{"head_dim": 32, "hidden_act": "squared_relu", "rope_fraction": 0.5, "init_std_qkv": 0.0329, "final_lr_fraction": 0.1, "batch_tokens": 262144, "train_tokens": 1196000000, "dataset": "wikipedia_en"}
MLP neurons of a small language model. Each row is named by its layer, matrix (down: output weights) and neuron, and shows model dimensions 0-127. Each number is 128 + 24 x the weight over its row's rms, rounded and kept within 0 to 255. Numbers have three digits each.
A block is one neuron, or neurons of one layer that tend to fire together. Before each block is what it responds to, as a language model described it from the Wikipedia text at the highest values.

Last token right before a full personal name, often a role noun's ending (actor, pitcher, writer) or a list comma, table pipe, or dash.
L9.down19:135145153146135146128132118128133100124122101107166136099081136093126134153128124156138150154117140125124126100153127152138142111106132156112151095135139155073170199079154177136134161132164071137063127125119114131103118144152110112115118134158106150152150135124110166099122145093155133100138127108109130122079154123168136175143135132117171138119116139119153148150134154147151137130122
L9.down418:130149114137127090091138130133103138164106166127117140095152162142128115160141176146125118103109191138101114094125109154142132104166165106096134104086148140102145124110151144100089147115148141136099106146113132135129140149125101057153086122173101162139106157111110118125129141131140101120124109096104143085102117130142121150131113108142148094143091126162129102148124132083135118165152
L9.down952:157129155063132151144113111121123137162135110143113120157158179108102077129125158112138095102141148103148121105129151110140139108160127115164094134080133119135143116077156116102150171153143121125176105115135118123164144131139112129199160114139111166090126114102111097168103104123117130165155163141110146097156124121112154139133143128118125148101075125143126132132125142121126147075155
L9.down1454:136134163125160087117143147118155132174158143127159158131124170160076152086087149122145136133132144119116118158140136111132126129092104152104121142130134149148163095141122082135118123132112143133114118115145110103083148136122138152111178143152126107113152140124122120153119136149112123148149093174101108106103137093173126140114123128151123127127157069139106123144155118128096161109116

Tokens just after a verb that start or continue its setting or object, mostly habitat phrases in nature articles, such as found in, lives in swamps, played a round.
L4.down594:152100158145124151119119090140128114146148140104095080129065116162161128142142158080165126138164145131162109133127121151111086111128135134156126117123086113119126158153108140143133167136138123139125117156106141097129142143172098130133135123129161151125103135120123146132120122117191120134134160154099083124113179137129111167150090125104138118090140122149101114207123123118093137118152

First sub-word pieces of longer words, above all col/Col in collection, column, college, columnist; also cor(respondent), oper(ates), init(ial).
L9.down49:161112177115121101107128100139131153148149117144104146126123138118126137131123148163067113113117166113146103132165160118158122133150115112158118131123116148114139139111132125132137162103111139114123141080134118182049140104115118091134187103137149115140137118111107161126113124111131104154134119108152098165088117080146147060199126125117142128129117110183131152139088073126126140117134
L9.down226:129115111147124134118113050126153109144124113135112124138116090109109126087129114138156124116149126120154127136143154140174127144114167112119159171125110114165117154149145127153105176148152095141081180087119165156107121107155133126117124136188179147105142083111111138097124086150160158103140118133143111146137124130170166133128126117133161104136119113135140114080143132189153138168101
L9.down964:143177128109198114148152102158114088135127096175137183125148111143162135151068122184131145191085099131146123114122116143109138134089131152103143147130102104100119100145142156140160129129117135166177100144129082120116142141122086077111128125106146147091119124139135050142108121114139130138125148139109154115122173118150145127099131093108178096091133117093138126144119102126125118106097
L9.down978:141133094114111158141130143102066146109136115114157112138161126099137076130131118125131113154096132143112158140122114112126112138174135136127105098144102139162098141137159170104148100119121117141103131123149067144101097201128114088090103155205162118126132110118178133136114156108118130130114144142128079139132192148122148109118142144132126122110132142150096170096153126153125110145101

Word pieces finishing the first noun of a compound that names an occupation, product or field, as in weat-her forecaster, Japanese football-er, furnit-ure designer.
L4.down475:124086122132158129159086163095122080118130140186094183120073119113166126139114141110133126157120126104156121144107140126120101082101123102094121078104126141099098123088118088134119135098135139118114111128158103113131083128123115121105151099140117181110114137097135126141156101106113121155133120094157135120115135123115125130091095120103124132180126126100111152113101091139113130120111

First word pieces and articles right before place or landscape nouns in geography text, such as k(arst), m(unicipality), co(ast), h(amlet).
L8.down558:140121082150119167177136110160102093128136093098138130138098114114094140142114131112085104138097130091153127178112094173116122157150136139107129131115098073156112164133134108093189133072131108133128137125133140110120115076118120117133065133105115118092153145154115129128121160156175162167158152126129125134153135125126130131138122113148125151136122176090129091123141125144154128118119
L8.down774:129125118193121135121109113120123125143093109151134086097129168115152132139142113122082118134147121106101161155159129147113164113088178143153160148133133100146132138132145124122145110162146101093157119104113130163129141191137096116094136163133109133103127119128162105168119130155103150146108153139117194101078164147112121098117124115113159120108116145119127163119135096112137117172091
L8.down884:161110136147118102128188115144140113110139157130173143121147090133113137158152146167106088134098116082131060112165142157139124127130125148142099136115167174122168159146134175134082147153128136120138130140105123135110126119142139158107097129170136127123091168139137115137110159102104129142137124142097114141163070116087116163146112147163089112112102133120116115164142170082156118130085
L8.down1086:119120143135116129132105124129101138075139163114101133136069161113117115128104151106133175163105145157135131096092132131077127120162120108116169142096097062100109108129120132110137096119149164111125113124127149135134101096119148148145140097146129136118092073112119083133125124153142095116146149162117157104124135124147112145141148151138108137126131130100129149128125130126065139133115

Prepositions and role words placed right before a person's name as agent or holder, such as coached by, cabinet of, editor, captain.
L4.down87:123150103152125129112098114107145084161108150127164080145088113177117133142125128114094142156116149118130125161124065161139086116165115092085120105108144160138134135073122098110126113107173079128082131133099153137156135147110116106181111106127134155135167097166086109100113116114156126128125124131151116093098136153161107107144134134102121147098109125114115098126137167118143167126112

Possessive pronouns his/her/their and 's in biographies, right before family nouns, e.g. his father, her mother, his son; weakly some unrelated word-start fragments.
L8.down96:112110191147149061136083087153159133132134120158179143119109105143129129103162140099113129116092134108155133182154106173143131118105111134082115145135132108159159135133116091137138131174127170145112110140128149115125138113050129127135171146103138086153118105102137118146080163097154100115126103115109092119149125084113131105115089137138131112136148121182125125095118092113095125083105
L8.down284:156158153137120113128163144102114104162192156128097121142115148118149159122140088156139167145142147156117113148142133123171089087156120116140127139132168132130113141111125084134082111147113196084082072108129115111100149182106107147095117163119119104138147173121138132090161131091141153127170139129156108117123098116125153123148096131137112128102141086172152114105103111096108099129104
L8.down1331:076145152154096111142150140138107096116143162075134100133135136139121147107109127119119097130140168121127141096102113127156122154129118131122119123153152131132094141121131128167098112131136173170123180091155137129163130098126152134107091168155111112109127123108150132166124114116139162133139158094082156135119150125108148109137167133146119159126137118146134088127110090154142119105155
L8.down1510:135149117129118123151138141122135075118120104087177094090116128142108140123155137138120127134140179083146127146139118155114088105106124113129095103133137111112104139111123118126141115094125135122144113128143139128171114115155145126149128112167127116102102092113138109085088092098132116146120134100128125125176131139189151170106119137134117139153092100118125153146133108118157107149143

Final pieces of words used as noun modifiers just before a head noun like firm, company, studio, such as consulting, law, recording.
L9.down86:108146201133110109116149117146126138099130143131106139109160104158106106133134141152105122201149151181088143134127124143116097145112132142126079092132140120109166159144133124147138189142106126121136117115159134148156161104174136146201127162157120162105144094140131128098150113154123117140145095128143092128096133147119132145111139136131127113107113127133112123118108156066166108108131
L9.down296:121154138121127146108121070122151088070160098172126122112087111126122099157108147136112091147154135086112114150170151099140172136108103141104117124086137122162093098113141121132144118139138148128153121135156135136139120090132142155148161155102098145115113092080091098130083152124087139168140155117099160138079146111157144148126088178086165120126152158147145146095165093088103150106118
L9.down347:130117175122118133155164190118160113129106157108158116105130141117114110111120095141128099151130129092091141145124133147173145111142147112116152092131126130125137136082129130111151130137123117115135128091152121092134122139143114136143138065141139102163159127153121137150128106127115110150086101120107152167135173121147138077142108124183107118124111159113162159102181131142148119109092
L9.down1461:079154153111173148180120110106137154152124122123148130107111113122119163130150115086161113114134155138117102114147178137166145057169138114100129090140105142141128085169117106115091152108129112151133129169139173108121078128104159128127097143119090149128104117154144124155108124110130123117161136144136141123141118109152101147109113158139104131122133117098093143119118129099130127103127

Mostly the "19" starting 1900s years in tables, birth dates and citations (1995, 1989); also second word-pieces like f-av-ourable, lig-am-ents, col-ours.
L8.down320:093149147142132134093118094143118102140130159138118132132165100098127147128134114150138106159121073166135153132143078069127128115144105109117132120129102161121137135169131170113115073142093093120095164145124205149152112091143069132159142118137079170145169125112137138128141099100122138150152112138107146167099117120127131090091133106135128160101121128119134089154126097134148155129098
L8.down646:119070098141125119091098151103111095113107161121096109129121163142107137180106150136112110102123143120147128169084140121131127137121138148122086138084153100151113113127157093154143127147107124145160123125128149091128108130150125140092113097140158110135135136116136151105103103110118089136116103119153117110087156112105108150104119113113089123111110125105156059130093130130131154119125
L8.down1377:171065093142125130149141135121131143121154136145132102144147125142105140118125135126126117103130096122131116105107107133125156138116145116136173133143149083153117117144092116133145130148129128108131136113127145137110126139163121137168142132126144135101120110140127142117117141121113102143129098068101090107183113027136178145154122124120130106134120140096145116150119102132121130123129
L8.down1514:125123147146122097138145156126100123114124113119101138180120155074136125130132145132123117118152147128150139079129134119129174135172119136087119122123157092158171133150122132101124150154165130137142114124143117157128130135151114115104095142146158083111126141145129118160095135144156097089170175119126158141137174155132126160129122114144129077150150100083074134154143151162078140135129

The bare space token just before a day number in dates, usually after "on", "On", a month name or a table pipe, e.g. "on 22 December", "April 11".
L8.down124:097143159125134139146127123147107141126129135099101126111100110119101154085153113108099161120147094100142123181119126120164141096126117158127120145129177142166084121110138128117096150136129110178133095112110141135135129128129118157119139163156136106146145147123151095128141168152075173088151102097149128172099112083176148126132157141117111172104155119185090150134126155143125143087141
L8.down133:163101187098127127103176129133127123167124117141122100145134159114092178113126134143142128165122152138130143098118147103129118137133143166139110108131083138131139157123110141159137148171092115114154156151104126107168119132132082122182113123119150124129112141125116095099107139113122127140137135157176128131133150116140126119123095149139126113111123152131142151132143124122111067097149
L8.down1058:141115164089049141161136125095122139087106145135171130141129150101105176117103144150191137132121121089136111121140120140155112100156119110083134144145128142112156107118078102134115136143160094141148159119125137141166124116113122109176122119100085165092099113150117093177178095108070144119126150139123092123123127107123095099108108129100165086113165117090151154131108120174118122132143
L8.down1118:117097164152123147154130102148149134098128096124104141161116155089105119152140119160082138138117136183091117117109134131120166126128138147122182127101119122140122140108118168144141104119122159139155155123178141193108163163129097128134143141136126169124158124155127138122098135134118142118100145140137133125113147148144168122136142102121128119121092095126105082127103126115111129121148

Middle subword pieces inside proper names, often before a demonym suffix like -ian, as in Hung-ar-ian, Bol-iv-ian, Tun-is-ia, Mumb-ai.
L8.down392:144079130138139136148138124160103106126140156077111095075138113085129137107122139103114100099104108148123105132151112125121146157130084105096170108127168113129114151100144077125126128119116144110094175102084099104168130171114169104147117149107152091153134099121170093110126123105100152178130165099154113150152123151119113122120128119125156120119155141130134131124095116086110110113089
L8.down671:136103068107133132136120104101116149140117140136149123138117133100102131125117104137110121119104139145118129121141095140123134142116131163098169125124127106187115085121118086127187163091130127149154121131127089098126144116125100141113167156161109104144131132127143149152076099169142130170116146133129187139128134126159143103147170145140088135138124148098144171126120090139148189131106
L8.down780:130109099163124141132113109136134144115133178154118119128109133119151122138116116127141081145116130093166130139123120097139105118152166171122171117127121124140097133133109109147134171087119108079118101122164136115126133147114119157155205156122142137122127099122092140140126059121118160143132172098113115122127144108132130140119094137155165163137107143114116145147148153112100144132146
L8.down1285:107129114121102137132116120130136140142117107139148124166113176107115142138127126114132093139189148110107101116126136129123148125067115087137163135152104123143133160171122124128125117140136139105117145100141113107166114130122144098105152132089092089111100068188117108136177076128166076128138145103124137107119149154105125121108094093126132159144151175124114171118164153169164110145076

Final word-piece that completes a split proper name, often after "The", such as Purd-ue, Mona Lis-a, Gladst-one; also pieces of "2 mi" and "200-metre".
L4.down616:124150094093117126155098168121128140140135129192110159136089129126146123121094131136088151156101147106148134168092151143147102083116110098144154107141126141114129100066109131109115142079118122108108147135131121118107097117079126104129190122145140182107161120090118155151170100074125127153111148106145128128145114130095157142162136120136129159128095124113144139112125124129171170091114

First pieces of split words and years, such as 20 in 2016, Pr in Prince, Gr in Grade, plus separators (|, :, ;) in tables and lists.
L9.down447:111097111148124106115113109132154110110141076122156159144134165107102134108140099148132071154105151129093117105087098089127101107121134098133104129059135113123101117110100100140144141087104115154164118120062130125146086079106093121164146145115148115119169122104138155134102124121127099099149119128150098178110108165133201094139108097105152138127136117113095118132124095128136115152123
L9.down470:084124082145117126099107088100188104109132078106114114158098102114134124155084100141128154105136149160149132091111139126143136136155134133150125151102084114100156112124145104144103103113125109091112125110099123120115104137134097127170137115125118109144119141124108147121166090116123108155084089140109151143100124148136097114123137115152138112153169113124090132118125155073146145107086
L9.down660:107138142084125115110126110104133134159122163121124093143130138094136098169125124141140126096178129089146162111119139112109099097136091103099106103105081109139146124113129113109138097184129147128106168125121143083049126181168173132183113158152105107139115133055117131136133145130115149184083150154120160136156173111171135167135111103127102140146103144133083116155133102153101125136134
L9.down662:109088144073139103121119119117138120134120161128093163116104094084165133132140123137181119145105157117102130137165154140118147109126155143105110130121142130169180176102176128107174122134148104146133159143113143120109116107111157137095157141101129158135114119168111114107122104122111092170136125155109101129105098116182115133155149129171147126155151065107145139129126145146099137121123

Words such as one, part, more, some, that, those that open a partitive or quantity phrase, usually followed by of or than: one of the best, part of a, more than 10.
L4.down654:131172096152124119110120145146120113122135127143130152140142093083152101152132113149168109128107150115114179115115174155141119129132102122109117146093144158179132125145146150103114123097135143144126157107137108114158101156124109156114101144142111115132123121056146125072121077144122131125172067116120108129102134102154145127161132117132119102128144124147146162141150168135125115159123

Word-final pieces or inner words of multiword organization and agency names, like Sup-port in Support Services, Develop-ment Authority, Sony Music.
L8.down40:134141093163127116125086137109158124145159159112123118114097130121151122174166121136159138135146115142135111153129152126159118112165155117157134124121158101140113090097140133135112099125150098132158129148122151110100109124168138114169141126100048143146112193162134135123109092185126151126104117091159153118136112099178143147118127145159149177144159114095108134147136103140167140151116
L8.down107:104140133111129090082165119092136123154133139105103130140136173147148148094143178127134110108160155140121127169109108091105157126132120136118107135138129137106150117128168136112088140101171129128116146116095149156108135153117118133105124168137159143178134141097105088148136162121123126092138117124146196145119144162140091160146149133115138166122127169120158108134137138100170112069108
L8.down818:155158126119099128148102118160130131130154179151159084137074098121077121166145147117164110102123128093159144083161170097119212098132125125118124132145135153118143102130105098132119132101144135153140132142183168139150128142143101126132108118127130160110090164105125094146147135139110129131122186083144174150124150131119155144126121130124129104111115123130129152107143088115164110144117
L8.down1218:140159145103113110152103101190151106119126156145124085144119088115119111132111087122110106159120171135111107149162139130114108133132112166137159123153105141153144155098107139143128128141163139112117118144133131117119108167092141151148153085139141102126084129124131108170122108134103122152117123141135145152109107123079094107130151117170152111147120127102113131165110097170174108125106

Prepositions and connecting tokens right before a place name or location phrase, such as in, on, to in found on reefs, native to, war in.
L9.down471:106125094129162135119114124115102142119106152119099098049105116140118124109171127169121108136135117098118143149101097125143094172100115121099168099124123121142161126161088131124153155144139099106136094127093135139140168151147131077156119151092117138124144143162143122100145157129109121119083147110117106125126147116154120132115067113107146077138132130093141093115112142112132118108090
L9.down983:144135133142097142109107105145128162106139124077145100146152088106151139143130144155087120136140170135115092135123113109126068125116162146153140120153116113106120132152123140156149137141115074090123118177109125149178079089102139134148134107151108134146121128148097085102111089130093138173138108115127130113131124146116108137168116115146127132131138139142073157114134086126176161120145
L9.down1056:115138163106115130103120126134149122158139129140142150077097137107136141130122135106109156145117105142077117116149141135125124144108128136144141118100142099095106107153128127115137125116122123129096137151168104092149098124141148137148156116115089112108117115136135090114130081128104125102145140130143162127161155126147122123138164111117112116137133092104132125127138119139100111153111
L9.down1523:140135117108064113182082148102161119143133150156139149108110130154121153112135141150115154126179107081120107137136116159110121141106101106115132163120145120077121123156141137078122112131112083139161141095160085156113163130178107146082136127103147119119104132104140126143133150148138156120106181094119161140179147125121100108141136165097131108136128125106100117118146123110141120122126

Second word pieces right after a short opening piece, often f or c/col, in mid-word splits like f-ond-ness, col-our, f-av-orable, b-ond.
L4.down630:115107137133168160132147103100143109139145094091117144079154125125131121112126114118170159111162112151121123132123152110157143096129157107118119171134130101140114094154119121166083106086162187113099172109140105107102138134130133129118151168125121086122162139142149084174158094124099106140155096112159118121110132180163120161153130108119101096130136142099137115144098134133120141080153

Mostly the space before a day number in a date, after a month name, "on", "to" or a table pipe (April 27, on 8 April); weakly, some word-start pieces (c, made).
L9.down690:120111116109138121159130131147121125116178110123154124114147143160142097126155113136150107109131088134129134157156097172149154189102143102144136145129093115148137109110110073164129093110133136153106166155175118134107161114132124092160155108123103163112102129124105102116154143139103107176109173123140160133162108077120162108093153105152132115144112149084132130155141115125116166138111
L9.down887:105117146143134120111093098128116126162127100106134128151188146105131112072125121148142117103158153184143103117104120129121130115113170172148133117088124124153125139168072121164132078089132110099147135121130134101147162097144142111152125119125150155109156136112149094111167114102149149113140148126124134107175115114130118149097089112099145134108131170112140142130135132110122103141090
L9.down1063:142132107160138144132093113128102096116139151126151125135130149187162183136145170180185152130145162127103102161107078154101087103109157141139135114168143141150157152126123156109184151089149151145181112162122142114105132118129142132124097114143149119126134167130109131124152106145183128111065157072151136107130133086145145129125149121093127147130102092121087114081127101115162108136134
L9.down1519:105140139112155117117112120118106122165120109132094121142173148161122113147117126164088155129111123119068128123132149096142117128136170087122112134093137114117104150151085118153077132171126149145166142125134141118146106160146111135131177118110120131104099168120095109119153132103119155119121100103124126155126126172141102134098137071102145144134126121138057133061105135101115123115138

The first token of a full date after on, such as the space before a day number or a month name: "on June 8", "on 21 August"; weakly, some table-cell word pieces.
L4.down1431:143139139130100141115114166142114087106125142149102162132111075122094136124178134106130110113124124142080106103123126178116155133151160151107085116114112118141133094111140089127122145138131121124145118143128109109119112148109108093211142102124137150099107121094148124150150128113132121111135097095118122142107113127107098142122127094144132150135137152132141145088148118133092132130120

Plural or ending word pieces that complete a noun, often inside compounds, like spok-es-man, law-s-uit, relationship-s, clust-ers, with occasional "that" or "which" after a noun.
L8.down879:144129153136155135110159172116081178124099127128089089109065080159137120112135117123131138128151099100158129144175120152137122101086103107125163115137139105154141136082104098076148136089082128131119149112116138136142134129124148109150110110119148135143137134113192103125159167132175141146091110150116148128113114129172108128083129112112159093067132186140163139130131188126153143156126
L8.down1161:092123132091108147106129103134101124136103152114114129157124082091107151138110120157108093107090130161164159163134131096110112195160138161120113118165128059133124150113114149130141114110101131171114161160107088198150134135155103103105158103122137102130148092101099127121156107165087153168136126135145109100109110138177092157098142133111170128148120082112078110127118133137130173098112
L8.down1240:125116137169120140137127081150139144077125090135142159137154121163110110121133112090162104118136095137187140166157120120140128136140091140103138179105146135155129156125133133153133135136131088129145143137126118098148174145100123072098105093111115107107116135173105127100131145105100131146126137162120095102150138070172150110109117136126123120083125140149119110118138125103148129137181
L8.down1289:090126148121152134132147175118126129129173146104146115176184125125105144105121096132114097113153142105130152153092132146152117141130126124095169147138138170101126132123132063135124131146136118081111129150140160137117148165133148094188126146140148123136136145144125131104128085115144120108086137191086123129087099129142118114088124131073106124101135124149157180102126102129126156099132

Opening word pieces of a split verb or adverb that need a suffix to finish, such as ag(reed), dec(orated), curr(ently), reg(istered), plus year/day in ages and time spans like 50-year-old.
L8.down166:100124091068150139138154143125099113126130152138152132148127106178111123123098136164113093130112119152105106134151122187141142120117107174119094125170127165193111075132129144105149145115167125077145147111111100094112141100118121122138122111133147081116135112093117113140124117142170101137136123096130109116107133158146108133143136139136154117144140135154131097091131142114085165089072
L8.down176:091132133112139134110119170121086098121156152110080111151090106184144121132123110135093131152134126109134140116139092105139145152126158133130167140082148104149100161146154150160136128158146117121120120079122134148061152128117178125087101111090094120108110134125122178100128125142142119117129125136135094148134175127156154146132111128155107147093113156127167094122143158090094129122145
L8.down526:137130126179135139164117107162163096088140127130118145151126120157085143131149113171133106166107142154100171164140173137135073136113109105134130099125145131137088108127120154183142096140103117141114181081053120162154130089124135161114166113051106118101157143125128092086110122127121126111147125100142152083136102185140131126112146167116074092137110122135112105158134140121071155100117
L8.down1270:129133178142125102141169126146129106163158160106146173126123138119147108170143141113122134132098154110139131135154125131083120111110084134129144128046133194114121096142182127193142096084144124124155119128111144153136111133133119107126134122149102113124140079130152076135156167082127116122128170144139156101146140161119141087149159132091130111130105128124181146115158106103163134132105

Word-final pieces completing a noun, often a plural or unit of time or measure, as in hours, minutes, yards, weekly, games.
L9.down141:164156132128127108142090099145155145105160173149098133099097129110083079142136151123129123105164149159147152125158151145154112167167074160115123126132117134107150144093152115129149086126106126157142121075172194157094114071103150137134124142121113120110118081105127166155108132155078074097171165121120100129123113123129117135111092106130150098134146142142132163149133189162129074138157
L9.down1027:128153120133101125125150151131103134136167185105096076149127069123094140157106135122130116120098058112142126107167170128117102109148151143121169127152123127114096136118139095127111177125118131124122174108159134133114125103133167147118140114144155114119172116149149117109113134123120086149146105131115114142107146129140143094118108126108101129116161141127135137115117155113105147137148
L9.down1111:129132078156155158122168124122122125110151143147109106128102069125144060117109110118145118121157166138155139130180172170126146202135120117160111139161151108118150148070145148137119150081090135123140133123139158167109147146153150162158129148101138116093126095114147139078115171151160128117135099164135120128129125140094114153126121150108109113100132138137163147093105116117138132113176
L9.down1144:113124132134142154124045138132124118114085111117121100144167095103121145117149142107095153116147126123118122134082154158120140177138137147132155133137163110124151131113135114144112118126121103106120133136093104132147172111102119166144184110102152135102167099091130136128177147132141115140106104124115151123144115114130097124099110132166136156112143120120106166137102089162141135145158

Word-final plural suffixes on nouns, such as -s, -es, -ers, -ions, as in counts, lanterns, features, often followed by of, commas or and.
L4.down101:141093122105097095123124125143094139134130098083157082150122105145115142089105105151153127122095141116112144101152151122099115115119129152140146129165124096121142140088100130142145123098126119130117125134096090143162142152145098138144125133116127066064141122142131110096130141174098148126112151162126128102135108118188103138096127126093215158113144147122142087117096141101104113086143

Commas after introductory phrases and words like where, when, which, that just before a new subject-led clause, e.g. "Surrey, where he died", "in 1286, when".
L4.down407:151149099110121098104107120153116134105125123145085140111114082134133122154115141117087155134075168118169107127137110136155085100102105101144124124124097159128156130142100118121076130120098121105098123134075109166148136095135125108117154135185129142112146103166154135150142149108155098143102161141136141132157100121102126112131119150137127128103069143134148137123114145129111099116136

Commas, of, and verbs (is, was, announced) right after a subject or name, often in royal genealogies, e.g. half-brother, / grandson of.
L9.down614:135128094128088131118104138163127125141122148139128155105167095157146122131141137164149134149171123124123132120137122109143152078137131112119147079161119147125148141085159109113109136117131094141066098095100147112132143114151126140142105133118125104127098104133105158153145145108118109083118155140126120133143113145150146108090112090111137139123093132082175137121147119102131118145152
L9.down617:161107098119159130144120189138153097120096158144106128083135160183091171119115159051095154104120117142152133149129110160109128121086110120105114129147117125114127128140114122161079128160129124127171142154119083136113101154142107133094070116096126098130134080179135160116078135070143080142116120134152135135115131160141138140127118105109123117126110136136132111145088115141146109116149
L9.down1075:118093076156152124115153175150140148150121128137153131071126126119112094151125104147128137176172115138125135141157132128142173162123111170071169118098122188100145126099137153095102127130140110116149167139101117140113106097172122095160089142143122118154082107166138110128127134143084163111158089162120121118138156111142154118139122148155156081183092181141140119124105145153161186162106
L9.down1164:159145158123117091094132105084134127113087155132117091099126161148127119122137140124104168111118127116119136138111112155116139129132081166101122104124142149124151099119125137140168124154131129163152144118132137150138115129116123161168160096100147153106156139110130126153122121140108098140135116139116111122123098150132131148110091085158097113138146158122127168111132136113150119158094

Function words and word pieces inside award, honor or membership phrases in biographies, like recipient of, inducted into, honoured with, plus award-table cells.
L4.down1264:115151153089142150112098117092151103137132131150094093126106120094103153136103115057161116133092146101099171109147090135120172140154161157116123107099145155128154133126141107115142113134099121159165105120119088116133144100164138106141088156125138141161156146147093125113124156118139103126131138134166145131136106136092156126105144122155115145169162138099109117127161126114082128148137

Separators or word ends just before a personal name, mostly table pipes after a party or country in election and sports tables (Labour |, Republican |), also list commas and "and".
L8.down57:142132174127154132128088179157156094096146113136170126132107146178106127127152133145109102113153114122108090140123117130107112106153084126133084122077165155134159108128164155101099100166162123097069148110157136177100138107129097115133108098129118146093098115138085168124099102126126128134116070102072127135117137128124160120147151100111125091117126130108145156159106130125115105136135
L8.down600:130097169144170107093124138138132107135124135148150105137083139112110156123130148115152146144116119113133128104140104150116107142106099135108123132095116136097156140130107128134134172149138129091175149120082128148098167155160072101116110130109098170140110149109094163110126145107181124136119093076163147124139130163127090093131155127151144147152131099132109102110135154071119140184127
L8.down898:167148147133126116135136101146099091135122092090117157148136110117115158085124121168080121124132130137143142162123137105099115109125107139138112143110151163113124120139166146141093146141144097127122201164143106139124117113153139145112104116137135101128125108139137160144108143134168129130127144167094122179113140097118107124119146126133130148143121116129101145102124147138141121123148
L8.down1367:133135148155132149066121149148112134109110134125126081121116139167131119105126141144101131148109109149148120123122132167117105140114169127112137116095209130131180149144116163118166107095122114098123113131104095085167186158131139161118087135128098167104175146132153146096125133104097132126140159115121164148080131153164118118143139104146075141136155137092170083177134152098087101093157